Weights of a small GPT-style language model, trained from scratch on English Wikipedia.
Size: 12 layers, vocabulary 8192.
Architecture: rotary positions, no biases in attention or MLP, untied embeddings.
Training: a variant of Muon for these matrices, 570M tokens, 4349 steps.
MLP neurons of a small language model. Each row is named by its layer, matrix (gate and up: input weights) and neuron, and shows model dimensions 32-127. Each number is 200 + 40 x the weight over its row's rms, rounded and kept within 0 to 999. A neuron's up and down rows have the sign that makes its largest values positive.
A block is one neuron, or neurons of one layer that tend to fire together. After each block is what it responds to, as a language model described it from the Wikipedia text at the highest values.

L5.gate146,226,216,204,179,268,262,199,170,178,195,209,240,172,173,205,197,198,191,176,151,199,233,182,186,199,149,179,238,184,196,274,245,129,247,178,239,232,179,169,180,122,107,138,176,121,157,240,198,144,152,238,173,218,221,234,214,169,164,151,161,197,247,189,184,177,226,193,263,231,268,187,246,196,241,138,253,257,229,237,204,231,272,185,232,192,157,158,213,258,171,183,110,218,188,236,228
L5.up146,184,293,190,194,150,163,204,197,239,110,79,239,163,172,153,216,241,239,293,165,227,200,233,192,176,109,288,177,209,246,198,121,146,227,175,219,220,156,188,193,216,189,178,158,201,156,283,238,192,124,246,153,208,169,168,183,180,244,218,176,214,204,150,217,144,202,170,225,201,159,153,212,223,113,243,205,177,265,244,201,156,119,223,163,183,207,189,193,269,185,180,257,229,202,185,156
L5.gate279,216,161,214,220,282,201,158,190,213,234,253,159,148,168,119,168,248,201,170,234,244,227,206,179,129,163,202,261,204,175,199,277,215,226,186,216,161,196,184,133,197,201,210,195,149,181,246,159,215,232,114,194,188,168,190,226,208,164,182,201,205,225,216,192,229,200,263,169,224,201,177,274,199,169,220,218,225,188,222,185,238,165,238,78,167,249,161,220,126,194,226,188,243,135,145,191
L5.up279,139,198,256,180,209,229,141,241,257,172,215,207,80,176,182,189,253,198,214,195,249,243,165,137,170,187,233,207,222,213,197,163,165,242,249,167,158,212,155,168,202,186,200,185,134,177,250,187,192,294,216,138,146,234,179,206,147,227,211,240,258,161,257,198,158,195,226,161,217,197,165,265,198,212,224,229,178,152,138,178,245,246,212,95,97,216,234,250,144,191,254,154,262,225,123,198
L5.gate364,205,188,213,204,214,182,172,214,217,156,207,279,190,214,240,244,232,141,227,166,184,265,210,312,165,275,247,150,220,189,189,194,200,187,207,117,160,180,195,211,174,233,168,190,263,219,191,232,263,248,220,189,164,154,240,217,183,147,175,208,178,179,163,127,243,234,124,267,231,225,166,99,264,140,166,202,210,285,179,226,229,159,157,349,188,213,200,228,156,171,274,122,272,91,172,323
L5.up364,220,213,197,255,189,203,209,201,225,204,131,165,237,207,266,183,169,195,191,168,178,163,186,160,177,197,208,190,183,264,230,189,210,127,121,272,215,195,191,101,180,237,158,227,183,260,191,159,180,213,240,237,219,157,184,156,154,172,216,245,155,226,243,210,169,184,141,162,156,233,195,225,194,222,187,250,192,244,127,222,259,174,258,148,173,198,161,311,146,267,207,205,191,157,177,221
L5.gate446,227,169,208,177,212,194,241,222,175,149,219,198,173,295,182,236,223,136,195,168,156,174,181,223,258,221,236,208,220,183,200,204,266,187,182,187,176,183,232,247,216,246,173,130,138,220,229,204,210,228,179,153,243,172,215,170,259,109,186,190,201,252,197,217,184,242,223,250,190,203,179,212,175,184,248,203,189,222,186,156,261,218,170,207,141,192,179,171,259,159,139,136,218,246,178,207
L5.up446,228,199,119,223,184,189,224,197,207,203,182,246,170,215,186,158,119,259,180,210,214,265,154,222,164,149,182,165,207,185,221,238,161,170,150,155,217,150,173,197,231,194,239,245,205,217,170,298,218,165,125,217,209,205,215,214,132,167,198,276,234,145,154,187,229,229,109,172,181,276,195,262,269,195,141,141,187,273,181,191,243,208,170,262,252,202,147,225,209,165,253,235,164,207,290,204
L5.gate458,133,175,239,203,201,198,261,171,196,195,234,220,127,126,150,109,166,170,195,192,281,195,203,206,237,235,169,169,206,234,220,195,235,187,207,225,193,168,148,270,176,270,190,92,238,220,138,207,213,223,203,197,124,184,196,241,257,220,192,254,165,237,205,242,145,183,255,248,193,251,145,231,209,127,233,220,210,222,182,194,164,246,176,163,167,208,169,181,160,200,276,295,228,246,163,158
L5.up458,150,156,164,230,151,110,241,190,173,185,219,257,133,248,175,156,195,163,178,175,202,238,164,237,151,263,217,195,175,229,252,200,177,284,140,235,276,175,205,240,233,243,169,167,145,204,181,163,149,221,180,226,192,208,230,197,232,255,185,232,191,216,244,227,192,239,224,243,188,159,207,137,230,112,220,248,193,213,142,211,165,248,110,236,123,248,255,207,158,204,283,171,246,160,127,212
L5.gate582,165,269,264,233,201,122,163,221,180,131,199,239,183,214,201,210,241,240,159,195,210,264,267,205,170,260,146,162,189,187,243,181,190,253,172,193,199,163,155,180,244,186,218,205,59,203,232,222,192,149,143,252,251,158,207,138,208,162,265,169,175,132,156,232,196,162,165,283,158,235,260,151,200,168,247,291,269,200,197,171,241,171,261,226,199,262,199,181,219,212,259,164,180,202,135,136
L5.up582,223,213,208,221,239,217,204,241,195,95,234,231,186,195,216,118,209,194,229,221,193,209,144,179,202,259,196,318,211,254,226,177,254,162,193,174,176,249,91,167,258,230,189,193,161,129,203,153,192,197,182,243,211,205,254,234,214,145,217,174,234,215,202,199,209,232,236,242,140,219,161,193,205,123,194,240,182,151,225,195,212,247,229,202,218,238,220,147,259,241,201,135,153,259,239,230
L5.gate654,208,176,245,158,217,193,188,170,205,141,205,229,178,280,238,184,259,185,247,179,274,267,171,204,228,185,278,184,222,188,231,216,181,240,198,180,175,168,189,244,191,224,223,185,242,231,212,240,138,220,251,130,157,219,239,217,278,144,149,216,203,239,210,200,220,274,133,151,184,148,197,131,229,140,237,200,211,247,183,174,198,251,175,147,161,245,126,246,225,206,202,157,190,160,194,142
L5.up654,204,142,148,198,238,182,203,211,151,169,174,126,220,246,168,198,248,215,264,263,205,194,236,118,170,195,275,225,279,210,161,161,172,169,189,154,193,191,190,186,208,233,215,198,223,265,251,282,191,163,173,168,209,247,300,196,257,223,252,215,242,166,194,232,185,236,191,206,245,190,162,252,255,176,170,189,192,184,185,182,147,237,207,193,211,151,206,217,207,228,143,198,243,245,206,223
L5.gate759,203,223,214,100,201,242,208,189,226,267,160,281,209,192,226,216,171,256,239,177,185,234,206,146,163,221,228,191,248,118,253,260,250,168,159,248,193,169,203,228,228,206,194,197,166,190,219,151,325,237,189,128,239,228,257,197,238,212,209,204,229,184,150,242,171,180,181,177,190,265,214,273,212,172,161,242,165,221,284,175,178,191,184,199,165,219,242,204,208,127,217,168,187,228,202,177
L5.up759,233,256,194,217,136,232,161,211,198,182,197,224,183,202,231,238,226,270,153,235,188,304,242,153,133,270,205,247,204,217,145,197,218,247,253,194,205,189,192,84,253,164,179,255,219,185,185,243,206,284,218,146,217,189,184,161,204,187,145,163,203,187,161,210,236,264,223,149,153,167,130,255,221,207,198,194,163,253,201,203,237,241,214,142,177,207,226,166,153,297,176,156,239,249,243,219
Words that grade or join descriptive words, such as "most" in "one of the most", adverb endings like emotion-ally and extrem-ely, plus "more", "too", and "and".

L8.gate29,173,193,273,170,144,151,235,184,136,230,174,228,195,234,268,176,108,293,214,259,281,161,175,216,259,204,172,170,171,207,243,70,208,224,211,210,199,160,208,283,168,248,184,172,220,102,189,134,182,202,127,178,203,121,183,185,210,170,206,227,183,129,181,222,201,135,150,169,177,202,190,211,206,178,227,165,199,214,178,229,114,252,164,199,194,247,204,162,162,200,128,226,233,253,202,215
L8.up29,161,154,212,164,206,258,262,208,174,264,131,172,248,206,212,236,189,246,153,169,264,197,111,236,184,189,229,169,208,159,177,206,132,208,137,138,187,195,203,207,233,200,247,170,130,177,127,164,169,186,204,164,152,211,187,201,184,216,263,235,249,185,194,267,255,135,214,139,145,220,134,200,197,244,219,287,268,180,240,134,200,251,188,123,196,255,246,211,169,158,199,213,183,129,152,323
L8.gate34,102,232,132,124,213,135,155,170,185,284,185,188,232,227,182,174,222,182,265,192,156,169,166,229,205,183,156,160,188,153,213,139,237,201,283,264,205,146,185,170,204,166,136,152,137,278,246,225,201,310,216,205,217,272,172,239,181,253,182,276,134,241,225,223,258,199,204,175,220,164,266,231,217,154,193,201,176,204,193,181,190,215,249,208,167,144,233,163,177,194,236,231,212,148,152,181
L8.up34,225,177,169,161,140,258,231,193,148,261,299,262,276,126,214,163,88,219,222,220,187,154,193,277,254,232,236,240,260,205,211,200,209,280,144,186,202,263,168,204,172,218,177,183,215,203,169,201,212,217,183,175,250,271,165,170,167,242,161,225,239,173,231,197,166,258,191,121,205,194,190,193,202,199,180,239,185,214,176,251,229,208,258,181,278,174,192,206,218,190,220,214,181,210,207,222
L8.gate408,183,185,204,182,188,174,194,179,191,186,173,194,205,185,214,203,168,286,192,228,181,197,116,261,241,172,201,254,224,172,228,195,208,206,98,120,167,189,259,183,157,197,168,197,200,182,182,215,167,302,179,167,131,194,165,190,235,220,197,254,169,233,177,258,263,215,240,280,201,194,184,164,161,226,168,112,156,277,207,249,173,227,226,162,150,232,237,225,277,146,186,188,176,116,243,210
L8.up408,162,257,138,176,151,135,251,64,164,263,182,225,260,181,239,148,193,224,211,186,172,215,184,161,270,194,186,256,274,181,217,231,257,186,268,183,217,170,157,169,142,206,194,153,237,117,234,153,210,297,212,198,171,221,202,218,134,183,196,210,221,239,195,161,260,229,275,132,188,245,242,234,199,202,156,215,185,170,244,247,178,237,157,174,149,196,207,203,231,260,195,227,207,151,185,155
L8.gate422,147,243,250,230,210,220,193,145,286,215,230,186,156,198,257,249,122,220,171,210,252,226,180,256,231,243,92,160,178,101,180,251,158,220,145,180,202,149,193,154,185,253,166,196,145,206,251,184,252,164,191,199,217,230,255,205,260,240,151,231,226,147,212,143,239,241,207,209,198,258,144,177,108,203,249,223,251,198,198,218,224,277,150,222,194,244,228,194,207,227,211,235,207,194,145,239
L8.up422,243,195,165,239,170,225,147,230,216,192,193,219,157,190,192,206,242,194,213,207,172,197,216,162,150,208,169,164,202,174,188,203,178,226,188,205,203,264,225,257,195,206,182,200,261,177,208,216,197,117,207,121,150,238,193,200,245,153,225,143,245,160,158,218,125,224,201,171,257,242,221,227,151,179,223,217,185,220,189,173,271,186,114,239,214,128,226,178,263,174,235,221,188,160,194,207
L8.gate642,165,259,216,238,229,237,176,190,259,290,222,150,195,160,124,188,229,194,217,177,208,152,165,202,211,201,143,225,200,169,150,234,178,138,163,190,153,218,202,151,183,141,197,157,244,211,211,193,163,263,268,156,85,234,207,165,149,194,222,221,221,187,201,204,215,170,236,236,214,183,227,249,85,151,180,281,234,165,211,197,188,230,167,180,223,157,244,182,245,194,237,237,162,203,251,290
L8.up642,133,218,221,171,276,199,197,222,180,149,194,185,129,285,182,170,171,199,124,258,188,188,170,196,187,183,100,176,193,206,205,241,134,129,263,231,172,215,234,234,187,232,271,222,220,110,227,127,126,155,211,207,228,254,197,185,181,164,213,184,197,210,293,224,224,170,211,271,182,248,160,209,87,227,156,153,210,207,193,270,166,200,160,195,194,198,191,228,202,299,185,181,190,127,195,192
L8.gate693,215,206,196,204,188,172,203,171,192,278,202,150,166,231,174,146,181,208,266,224,196,158,196,152,182,220,171,217,232,203,164,224,284,153,185,183,197,228,168,221,200,188,221,144,214,187,169,147,145,176,217,198,172,171,217,237,250,150,181,216,229,277,205,206,252,173,112,146,285,201,231,114,243,196,177,193,218,155,224,204,180,117,220,162,148,275,319,325,218,189,175,149,279,176,151,216
L8.up693,222,199,199,164,217,170,129,151,263,234,175,153,261,144,240,153,210,212,233,276,185,216,176,188,186,239,153,231,190,186,199,193,220,212,151,257,200,128,185,184,150,151,178,207,158,219,242,171,233,219,186,153,240,202,201,200,243,216,202,268,288,257,135,143,189,129,271,197,232,155,198,231,195,259,191,262,195,221,178,202,126,196,190,289,211,202,238,249,258,275,175,100,208,140,160,171
L8.gate739,206,173,199,185,201,171,234,193,188,150,163,236,222,173,201,117,219,320,227,202,243,176,187,202,180,208,147,189,204,172,140,186,182,173,144,213,98,116,193,178,192,153,316,226,272,212,198,180,244,285,207,151,221,207,190,189,218,168,206,176,196,217,169,177,273,220,166,145,272,244,215,183,199,211,236,185,237,185,167,256,195,215,146,162,203,126,239,227,240,202,174,162,190,130,143,163
L8.up739,264,193,236,203,193,232,177,185,199,217,174,275,222,227,210,209,168,126,193,191,220,177,217,173,211,270,214,267,201,203,226,112,159,168,171,284,192,144,207,147,250,318,207,150,201,238,176,159,216,179,203,135,223,149,143,179,304,208,162,201,213,166,124,232,220,282,153,165,210,233,203,178,204,191,155,226,188,249,199,207,137,222,170,252,216,148,264,264,183,210,163,209,201,200,202,191
L8.gate742,146,160,220,145,198,189,125,188,222,211,135,223,148,207,152,221,195,226,248,208,119,165,170,198,294,169,135,202,143,211,208,250,201,179,185,188,217,180,166,172,283,159,241,148,210,268,104,127,129,252,114,187,84,215,203,190,162,149,210,199,216,232,264,189,259,250,168,127,167,224,182,140,185,181,144,236,167,135,218,181,158,237,206,252,250,223,128,200,230,141,241,199,167,203,169,188
L8.up742,228,128,160,225,175,218,207,189,232,249,227,208,117,274,160,151,258,200,232,197,237,236,180,202,232,216,157,145,183,229,205,234,237,148,236,183,234,281,190,215,210,273,205,109,159,196,218,124,206,180,172,192,149,158,218,179,175,262,178,204,222,262,207,204,227,182,164,209,257,223,214,237,239,227,231,241,256,156,213,192,148,227,225,239,152,219,212,188,157,153,222,96,191,217,253,174
Hyphens joining compound words, such as labour-intensive, search-and-rescue and play-offs, plus word-start pieces like re, short and susp that await completion.

L3.gate694,211,251,279,218,176,193,198,157,131,230,204,223,217,174,287,159,154,202,157,174,239,241,268,195,196,229,230,244,146,199,225,266,263,155,173,242,154,161,191,199,210,162,190,209,224,188,150,204,186,214,181,184,163,194,134,156,201,173,145,147,240,178,175,287,271,217,166,247,216,195,132,186,225,177,178,183,150,172,196,244,202,248,223,210,211,186,184,253,232,210,209,176,278,180,168,224
L3.up694,169,116,197,211,183,199,132,219,224,202,215,199,153,173,277,176,199,269,223,109,149,108,190,244,133,200,199,191,172,199,219,261,203,142,178,185,201,94,231,217,250,272,138,192,151,229,248,203,263,157,200,185,194,208,184,215,299,196,337,215,221,233,202,180,201,211,283,271,222,194,150,172,239,224,162,224,267,242,201,223,200,230,222,223,222,218,135,162,188,177,266,192,183,213,201,148
Hyphens or en dashes joining two words inside a compound or name, such as Petropavlovsk-Kamchatsky, win-loss, ship-owner; also mid-word pieces of names (Kounalakis, WrestleMania).

L5.gate115,186,229,278,217,261,245,169,193,259,192,225,206,226,265,235,222,253,198,214,192,144,163,123,175,168,194,196,187,148,135,143,251,202,220,262,221,100,172,212,196,220,151,173,201,240,248,205,175,262,221,168,209,255,225,209,243,186,190,242,187,215,198,160,222,241,232,257,234,170,211,198,254,140,230,154,230,254,251,137,188,156,154,182,196,202,217,266,205,256,213,135,167,226,189,197,226
L5.up115,260,179,196,205,143,181,180,151,87,185,212,145,264,171,188,262,266,257,199,160,118,143,96,270,136,248,197,203,224,175,162,235,190,235,213,177,253,259,206,282,186,210,230,158,154,158,203,197,211,188,68,147,216,169,161,168,214,272,212,137,184,180,238,189,272,137,153,154,224,214,227,192,238,242,199,186,189,222,183,168,170,241,219,202,178,308,159,216,212,233,215,126,243,215,218,188
L5.gate210,186,159,223,205,229,185,240,174,226,181,207,213,243,181,159,196,158,251,215,256,151,285,177,208,185,209,231,131,212,214,189,210,194,244,241,134,206,225,146,92,129,191,241,210,145,167,169,169,217,202,236,248,207,213,177,187,214,195,218,206,241,215,207,221,180,176,208,270,191,265,170,239,138,251,238,248,199,184,180,204,175,227,208,183,155,210,215,201,134,208,121,281,226,217,245,211
L5.up210,173,182,186,226,186,229,253,221,231,186,212,255,192,181,295,200,159,262,159,216,169,128,234,215,261,234,222,252,233,225,154,160,241,224,190,177,219,198,159,269,195,209,190,185,221,247,222,180,252,176,215,160,158,193,234,204,241,223,224,171,233,228,159,248,264,195,255,184,291,113,186,185,220,308,198,134,77,168,267,146,208,154,202,163,223,230,180,268,121,202,247,243,191,179,271,243
L5.gate246,169,223,150,224,160,201,189,233,182,189,227,275,174,146,223,266,160,215,270,178,171,228,165,193,180,196,232,160,215,195,184,191,217,167,190,145,183,174,84,145,224,267,285,186,210,206,158,195,216,230,200,173,194,207,277,209,188,201,161,132,239,202,228,151,266,154,190,141,188,120,242,202,225,157,191,175,197,167,208,197,177,238,215,201,152,146,186,154,166,258,250,205,200,288,195,55
L5.up246,219,183,176,146,184,219,172,153,275,218,217,160,191,241,266,144,204,177,214,226,231,144,205,264,256,202,170,152,171,229,176,178,216,201,209,180,192,155,140,179,231,199,198,245,187,292,185,204,208,169,208,153,162,235,177,191,201,219,121,282,170,222,207,180,173,182,96,185,198,198,140,213,241,211,205,210,123,223,178,205,190,240,250,175,223,191,229,208,180,213,226,190,216,353,274,175
L5.gate262,227,204,93,181,166,145,204,209,149,269,165,147,230,167,282,219,142,224,109,261,190,146,287,188,239,186,172,208,227,193,156,207,183,224,201,189,208,202,174,170,197,234,157,163,258,237,167,189,192,112,226,205,209,175,207,177,135,255,149,240,182,165,211,169,176,263,202,133,278,127,216,251,200,248,153,163,208,198,224,234,167,203,227,215,216,285,165,151,170,223,226,170,265,161,282,227
L5.up262,187,156,210,155,205,155,178,185,193,255,205,225,244,135,213,174,222,237,246,177,223,221,263,142,230,264,228,233,182,205,292,184,199,214,159,183,216,131,185,190,240,190,147,186,186,277,235,161,244,211,178,209,172,164,223,199,264,169,177,233,205,181,128,227,227,131,178,222,158,190,251,167,214,212,165,194,223,222,131,203,243,185,237,204,247,271,204,188,211,161,192,191,208,242,203,63
L5.gate300,254,234,167,206,205,219,232,188,227,248,300,215,160,145,182,326,267,222,264,154,214,208,164,137,211,226,165,168,212,233,185,172,164,225,199,172,161,176,207,174,212,197,171,222,231,234,218,181,213,246,201,230,104,245,174,187,271,146,156,205,193,219,176,239,291,118,187,179,236,222,155,174,156,230,197,158,248,183,191,190,168,195,221,203,202,213,161,136,171,189,193,165,257,131,221,251
L5.up300,228,197,227,149,305,277,186,272,216,214,179,287,219,176,244,255,217,247,262,208,206,172,237,232,144,228,168,247,167,182,287,206,255,211,236,182,186,242,187,181,142,175,188,175,255,236,149,139,245,192,166,273,121,224,194,154,230,239,218,203,168,192,179,171,165,227,197,235,202,162,230,178,238,285,184,234,221,137,177,161,154,189,282,183,177,140,244,233,222,135,250,201,195,179,165,239
L5.gate448,228,149,187,203,212,203,141,213,152,167,135,135,229,162,189,260,161,171,185,190,137,158,248,186,243,215,145,232,116,188,240,180,198,181,193,248,229,178,217,212,276,222,112,171,216,201,272,181,210,225,231,207,250,205,126,233,154,183,222,276,126,211,216,232,226,175,184,122,213,252,247,196,224,176,203,185,214,214,233,187,191,169,160,241,155,255,174,189,91,225,165,164,145,167,139,153
L5.up448,214,190,157,227,173,151,228,231,195,119,247,205,291,229,215,144,249,266,278,124,224,189,190,147,187,147,178,189,165,227,188,190,187,209,196,174,219,188,233,194,208,215,241,180,233,166,282,271,191,212,229,215,199,179,213,169,181,251,219,168,185,282,241,246,141,169,176,241,198,173,226,238,171,196,193,168,218,150,149,128,295,211,175,180,199,250,267,154,222,200,159,244,120,273,141,228
L5.gate729,154,238,180,181,214,208,202,214,151,116,150,179,182,155,142,208,157,134,185,191,200,189,189,177,149,223,190,203,183,207,252,198,273,280,214,208,232,237,242,164,149,248,209,188,225,165,208,204,263,221,197,250,199,218,236,251,233,186,176,179,211,199,185,140,197,252,245,162,256,175,192,118,219,148,196,165,262,176,113,147,193,172,255,120,140,139,227,189,138,225,211,243,161,135,208,147
L5.up729,189,233,189,229,182,226,186,232,125,222,160,113,148,264,195,217,101,245,150,158,155,131,158,159,169,197,216,274,179,208,204,128,219,209,145,185,184,230,217,235,183,208,199,236,240,186,238,120,187,178,216,246,261,180,242,166,177,230,220,210,230,212,145,272,151,192,196,145,182,106,159,210,179,190,200,159,226,140,243,113,231,195,185,162,164,175,206,233,134,192,210,277,216,232,193,238
L5.gate808,157,165,147,219,260,169,186,181,187,231,287,168,220,230,248,207,258,183,241,202,191,214,208,201,177,228,191,164,177,183,169,230,169,241,153,96,254,209,168,141,212,215,177,176,170,183,208,223,255,181,180,234,248,222,161,199,193,222,191,191,228,237,184,248,268,196,229,244,152,156,150,131,162,204,207,219,247,209,178,141,187,265,195,148,206,140,213,162,203,156,163,227,144,206,216,239
L5.up808,231,145,164,221,233,273,260,143,190,228,145,185,106,319,138,213,232,216,227,187,201,200,228,225,213,213,221,225,189,199,190,153,170,268,253,233,154,207,268,216,157,228,196,219,223,164,182,145,189,241,108,147,177,198,138,194,253,262,134,162,212,166,338,130,186,171,240,220,184,190,96,289,164,265,282,202,202,238,145,194,175,184,265,184,216,246,171,157,207,125,184,214,187,225,255,210
Hyphens linking two words into a compound or paired name, such as Aleppo-based, Nagorno-Karabakh, co-founded; also opening quote marks before a quoted term.

L3.gate260,174,180,169,292,124,113,186,253,130,213,177,264,162,191,228,241,178,198,168,192,180,185,250,175,252,255,209,170,225,247,238,213,193,200,214,232,191,258,251,168,228,221,125,200,222,129,244,242,194,258,175,225,174,128,165,167,146,235,165,244,271,240,204,227,193,242,199,244,203,184,259,230,211,228,190,263,239,194,158,196,173,190,232,261,149,213,96,191,223,206,213,151,226,284,174,164
L3.up260,160,226,159,208,174,241,180,211,171,163,173,173,93,151,243,223,162,226,247,173,181,188,222,234,174,204,231,249,232,209,268,187,186,236,225,216,281,158,183,180,237,185,166,233,150,162,305,188,195,301,183,201,207,169,171,169,234,201,227,226,178,233,231,194,199,125,148,261,191,223,181,226,178,199,211,225,187,240,194,155,296,205,231,215,145,262,122,262,162,188,222,275,331,248,185,142
Superlative, ordinal and ranking words right after "the", especially "most" in "one of the most", plus -est endings (longest), first, last, only, more.